Weights of a small transformer language model.
Architecture: learned positions, normalized queries and keys.
Training: 331M tokens, 11130 steps.
MLP neurons of a small language model. Each row is named by its layer, matrix (gate and up: input weights) and neuron, and shows model dimensions 0-95. Each number is 500 + 40 x the weight over its row's rms, rounded and kept within 0 to 999. Numbers have three digits each. A neuron's up and down rows have the sign that makes its largest values positive.
A block is one neuron, or neurons of one layer that tend to fire together. Before each block is what it responds to, as a language model described it from the Wikipedia text at the highest values.

Description: Paragraph-ending line break
L6.gate173:592469468434526488473478532531506524496495488429536503461474496439481514480517479567592521463522529554551486489442525498538466484454455418497501490472488523470470531535551436480472569498464444511452518430471517526505438503445561473537474519503478486591548503545537483483453486490519462429
L6.up173:457538484463521512473449458494486488576568471469537525508472497535505478445509462508498429519437445536508476505526544489532470472455547430508519499497503475537534569517434534465534488450517497546494532555587483491451534506504455515516485576473500568508451486586438516528498546483483532533
L6.gate347:555550502472502528506539528483524450488521606534452546539420420523406456432468461477473468495470518509463429472468469466516530418495522507515419457469473501439451479498508565501551518507481522556521505519491524503501518481503518523445458536524465510449521507529568523519474552534495537490
L6.up347:476443452438419543438475465555475433494517458549527499484524543467470480472447449462539502490432489478533532583577490463549500448512531566442543474424493489439499527480522477547527509498557453463423594488496505510445477499464487448492532477527466478594522491542487568519473507530518506488

Description: Paragraph-break newlines
L4.gate73:516522491504472510459501560471514439457499490512448477471500503442551462563482461513479455498539500531501500494468509431528485495500529442565546534578468504508489535436490440473485556533551446546536501502555519535511499531560517545470454537545484512486416478480458453425553536604528464442
L4.up73:433532461476508551547559458580543477476500521467526484475476473547445503513562467513510481486483521483463469539541498523510535555470478547485524514517451431468539507463439548562524458480556469478487504479505509507505514457496470502549602460510500498471528531570503504487470426495566503510
L4.gate110:469528445487548543487484465538488539551457480525479514467451544479580499491488492522450546471490541486584494553463506498533462504527502492493472453484415540506464525493495394483498603523494506494452480485617400490555552440446455479462495546433466514461501542574442504568440485475504449533
L4.up110:538408439498451484459500590468456495506492507501475475464510524531491512481487516465494535506594470459567498505387529470546486512465485501475471491521429485530473538592573472473547555445542508497499504463514455461460516497552533466464534471466538436483489447523543427497533553494414563570
L4.gate133:507555493466458539549455520541497473466520447498477507490476475536454542561489544491541486496490465418488407466478576491511564540490490516443553460589499446512481535454502452524380502517471467490509520500575479534448469516516439513512509469507496527478480514488464514500477529596517499517
L4.up133:464511492520516493519510533547493510468520444538479482493520529463462566531527507462553426465476505546548461493453491492546444481518540516485582471579438459481499572484494479551547465518455507492467545433571482470491477521507422469507498455467455484549539542520467460547549433450498491451
L4.gate194:501553447513443505496506541517448513499531497523435544463473478519539521566534463480505466500528542460491446512436490504465476440465510522462454509496531472541527495561458449583461535496387527577507513497588512506524471477423511518557416550545475450457475456518472485521543477411519519468
L4.up194:403457528625452567526476506572531591548513467500499491486557468504530607522488538493544460447563440431472506522497460535487469446471412517531494430552482492457455490536569434475472504485463554444497461483468511499499484485508473457486445457518524497475509490523512508502476497507514449574
L4.gate252:498489587506573465535432495433477557512461457564507478499463473513503481523532466544529487514560503521506487495533500499581414455504487448468529545485528513491532550507560445497576517582492482500541521535458483464533526526505439546543468534508501506469488559443458563438484577466537517458
L4.up252:486503474509554585524535475524459479454409556551482514439453476487462533487476517521549530408515539470461508504493450411496462469469483476446528476550483507516526501524504446544510529460580547544495525461457500492464508490468497545561549479475508541507527534523408551553501488614534549516
L4.gate299:478494502557431498546412435423489508481478512492557483479408528446419446535475501524486439486465493482496518480537503548472450406500489501450450481588541460511471492503508450528466524471490426510519513500504486510476496530519519463560575613474472487562530435534498474511534540481532514467
L4.up299:458555527507443505404462493598419465531477482487442441501433552556488510539540537514469492488476565505495494523517531463488519494491538566480510474479531487505507515385476561562498494485470487497535501456568437482457536558523488406477478523515577492467464523510469489449448463601447513490
L4.gate352:483495517466514449481494484504447417535469489539495497465525534609511518472530563455534520453460418474478536528520508502497457510493494455571437529565575439490416555488517513452504486487473463532470477472550487420534426536472463454524497462455459464422522510528456476446494439486464507492
L4.up352:497397517534504504481435514490507460478565561519454464435458493585545567531492538466508530530517464559545468481507530531477426533523446479474538516449500466485504483484583533417558549440486534521550466503514538511449535515556508521507438522542511460507515512493414495512575463578426499528
L4.gate369:510466560491505563522439457474501564520484471499482406460470482537573531459500484506456420511519515476584502548484560530478487519448484507508548467516478486556517481450550461496506507508501495482509431496504487446513554533524501584410416477524526530507474557456442519463557479494502460468
L4.up369:477419544497532548505478447551458450550527458503454521540528532483562562516477501497505540486461498524473483470577495545531511520450530522557502513494447474532475536500543533440455488526504559503503468517434455510477444500454555428469448496492437507525494468484486476507470565488516460512

Description: Paragraph-ending line breaks
L5.gate104:510521514509418461541521482426521461509500530489515561510476513476556477539477544500509510480509483528481555562490514483544430544510499471483447501516403497532494564499523436401570525544498454487515487515529455546459499451493472415539423592489453495485437429528541488466518473466490520519
L5.up104:521461464527497478561474521411494497444488518481497528449502517510527497510434526427500382559514520441462529505469465451477397422456446448543559492504498455497499533554534502509441513519435557456540500492465480512521509503481470477493397541482453553486476475509477439548496516510467455466
L5.gate213:469456478466405427491450478522501519486492467490471526490441521553528513542579467456529515531449504498529445459538532516469480527504501508494576540500469450520557600518521469563532495551470463500506488444549541409469511576449495471505425517497467488509494478601506527423561484432485428429
L5.up213:496499438436528499496531488638576454430391517536473477489537475523497522513552517453556447436433497414563447470494474430566461493474515434523509477419449511489552505485516511561484580494476497581465522494490507511455527518426477428520463544534562477470482484598461479495496518467521493470
L5.gate219:541511447551458493534491496460441493432517569528482552537476473512447476466472488523562488465549445591499439451511484472461495480499518497523457546458534507478448481506469492542614476568478538483453519425447429482445591592468530529553462491499518522454495539445478408511474453509543508450
L5.up219:467505450435411509467528572523483473504521505509478524414521505520502552521443545406381513518506456503545461584498474516565504519511532474531418548479519530527537524535420473553541594510529513577537432447528534529514538459514488454569400514515515459511446568480561524539537531490507473492
L5.gate273:508480535461481472498484541498526487483522560530435588502444499415455495505499457506496443482563441533531574477523525471561518444483453400491447540487521498585556481524500443439510480530483479547515525437489474517523462561490453472481474527514500520479531405492497529468496486493467468515
L5.up273:470468487521508523488441518473435413523507521523514512526464457537504515503478516512505526517457465522517512506558569482589514568488480573546571518552503525528473485436571465381481549508566436490478514522548401530486522512578495490499445503481452478488453515526480514505517533537519551492

Description: Passive past participles
L6.gate134:450515532460461489486555563464572522482469555496517500437439469558424477455501478440536525501458463517465516476476574478491427508505541468556525473386454573492543519502523507502552442534467521568526417520471498463490482476506518501490499552500482510419518510512428480496466487528459533466
L6.up134:420509556507542431501540395514462529503485511578451500448552491532552489494628528512488546636467529495478451497513526508488521523478479534466528479570469522473479520512502581526421495502480434511501536542486536500500505489522502506485455529492492497435421449499549522481541478495451481490
L6.gate381:474534500495510527499474519507508489510448549511498527597461491535562474532514510460464487463500480501484487492495508437573588465591540556513552496549458542471535490480516479470397502515484551495531505450458536524430484503465463546485469502468415431516462465540476487450512516546444545539
L6.up381:532542542451487517554521451451510574484523510445550498482496531478478445473514492562525485515541565500512468472503528487514495514488473620488509495475537497451503429528514436450473469540554429558477496455490495491526465447504522476503540522547564507539509535437532443495518477536509468494

Description: Post-copula adverbs and participles
L4.gate22:499504504483582488625535447546465626501459503552503491421442421448541403446464554507505521468490551576486501431518482486491542496533537568468548473568590487440516444501524515541493476523506497489468436489511560522437458545526454519463460497509564503515499541502489421483475493508507458578
L4.up22:467494535459522527506492515468564504455527492519446405471440487549460498464525425497468536501510542488545463508480395500457449545486528460573510501564509511440515446498473570444464495530533559459460538539463537510518472505507433388568501477495552509508507501453503556521436528428401592478
L4.gate42:503495489435425519492530411558579463521501526506508480456427517512587480475468448480574492470477510484445500492532537506623521443562535477477425527534455435470481407517459498566419470515453479462518515471524447562608496535493562509488510476528472523502447512483481488534487490500468469562
L4.up42:542534594511443531470483441473524532528468481532507511506406469468484579495519500530471500540558523502496448472489492439531549535521560511495523584484528559531534498444540446573462556563511517537540504502530526515476546505571491530479465508447516458530439543485480513493454438569496533503
L4.gate43:540506436448410483443432479532555447498493542553535469516482515575526504483487530489494573582534563536524530500474538517534475472549534467494546505527568523474512447497478491546525538488495521455524528537502472465530474470420509544490533509468545516476477441514611560448458433546485558436
L4.up43:450528575573601525497484476517548508509475562516517532461478464518440511517467491485505464523526556516507534527502494484584502556483576569451468453414470488469493526535526483481511456560563402453488517517555464485436531508523555462490531484534500462502508458417548486522491414481564524533
L4.gate184:472599450445487539544486446478522520522486449464510456480501505520479482480507485432562505532510436517455447331505463528552476472467497572483508480466516457501453481503468471495555516510464466520449511579464552503505487498541493433574530443508498505467508526421445481473478501478499496404
L4.up184:435436460541560497489481472531529430453469542557508450503496378449529463500509549551479461501461518539496507523533464462451458481518542514481469479444541548467459453519544506500534497428523437530527471448470484511530471510523483433496531553539529599480448446486485513443507522552435495503
L4.gate211:422477512504499445546523487474490548491535506532555453379475481473472426469451535506484528479469578525492476461547523496503500507505528521436531479550501503525514391557471505535442446516463505521567470444492454471575559514443534526529497563509450562483506485423519421488524481450433433485
L4.up211:474537485424447536460568543500470491465506479477548492502532506561525488396504479490488516470449455440514523522528490436583526531519490485499576475471477482473535454496500500425484486503500474552480516559490421473551499485471429482495500466448514483498502424447521476515420455543570511427
L4.gate227:537446431512526470568470552520417537478462463472568488570464506524450483503515461486526487525554457521532486446487435493489496507505471562432514534529515513499523441584487497487527470503533474488513447493459494452521514504462528486536567519467514445503482566600505514512414467506436525502
L4.up227:527486608487517497455472504531516504506519499555485465551478487445520436506517469514513565498497546457513464448554478531496513476482573567428517446520485503513491481551538520534478495588494499505443548422581509500513457541517478493499477549534504496528496496518509481515451529560395473525
L4.gate300:535488468492519491493480471517466491496578435575498448544469524579505515528505492506475481510585532507514510465497490484584501486481468483430539472540529467529569493486552525505516513500421475486545462590477484541450466531477513478441514519525552507580484510477495468429473481501493537471
L4.up300:500563593480424475503542506546451499531506506564503518534456550469509516465471535505538474625494489544417466515477465567497513538451555501514441480467502496481538482487530523455441536503547484517468494448483536479515520443561528539513485491489516538470543529539442461520516536577443474510
L4.gate304:524513503370442501496526506501494513495504535493535443476448483498459390458485501447554517490447467498496506454504411443522414501475486527533536525489547502487448481541448566515595502488483533442390532552447463444529517487431456422491496575550489532517530539543504506444500517485404462487
L4.up304:449522541403478478528494516599490494470534596543486451459492503517453447539466393516552559453472567450559505427498488490496520555496507470532474462475529521543534472490486504509482524545533522540498463462441480490529496544541504436530519471511518525480563460506477536497514510564489478521

Description: Copula and predicate links
L5.gate164:529597524528570552460530525436452500516508481469489566533468455487540525505501483471547555539534424600443505525540517431492509542567517534531616488549460423485479493485497478534441498485507452544543534567522502437515473528473564430503543460503511491473543487518532479519476415479501497496
L5.up164:448594576522563441529486542525479492502421470477485520497490533500551532509491420466481534545549507457521546543538513530456499544530494465438569540571429514525493504496516558471452527501455494548522471514505527521474550528450518446453518467487490508526494424544508502512471433557507575476
L5.gate205:463401508486504523490562459535510436466377499562471522493504499531504477542583498548518441524506525513444523505511498424531587451458400520486540532480478512502492438522521491511449407457444559432545454490526441532518577552474564442477445520525483553490541553504474500483483525489488485485
L5.up205:533531568470549438508526429480461459455511484484516574504518482396528486516513504538468540510467499436511472581482428537508620515573480486554477482461473508457552513468548512491522502504500489479549487423488499455471492516461485531474512446484497426465499437545517485494486438527540500518
L5.gate282:463556469548405480491543485457490574528523431459556463504474526541471431530533539528509514440479467449534504467484505406495535531465418476544499490536458515493449490451446423504395479524505530610505479570463430471521492481480497448451563494498552501510483506476537509466462486579568456481
L5.up282:455404449527526445578482472515474500514491522489467530512470531547521501483474466508456420462471509543472527429460508479473585572521554533453451549414526511514480436453466531493530454582492553520490642526521516515571528516496484508506450549487536496481489489575427532545447527548473435552
L5.gate301:514489480531503524553467540509445540477480545463510506515462416459506582485571485512472578552466507542523519525556515481480581578469557576509529555530538419483522445490475466504449427515510560521440450551528474512564561471589492559459522512522551559537508569572453530561518524509521412448
L5.up301:477589482486453504460499548485520508536475471521532531516562573525509506514444493475491417560487497515484583518439585480529504521579515525528481429543471458497508473484558532496451500484445516490498523537553488536492518475504460548472463548549475565486526559507472524498545505501546540425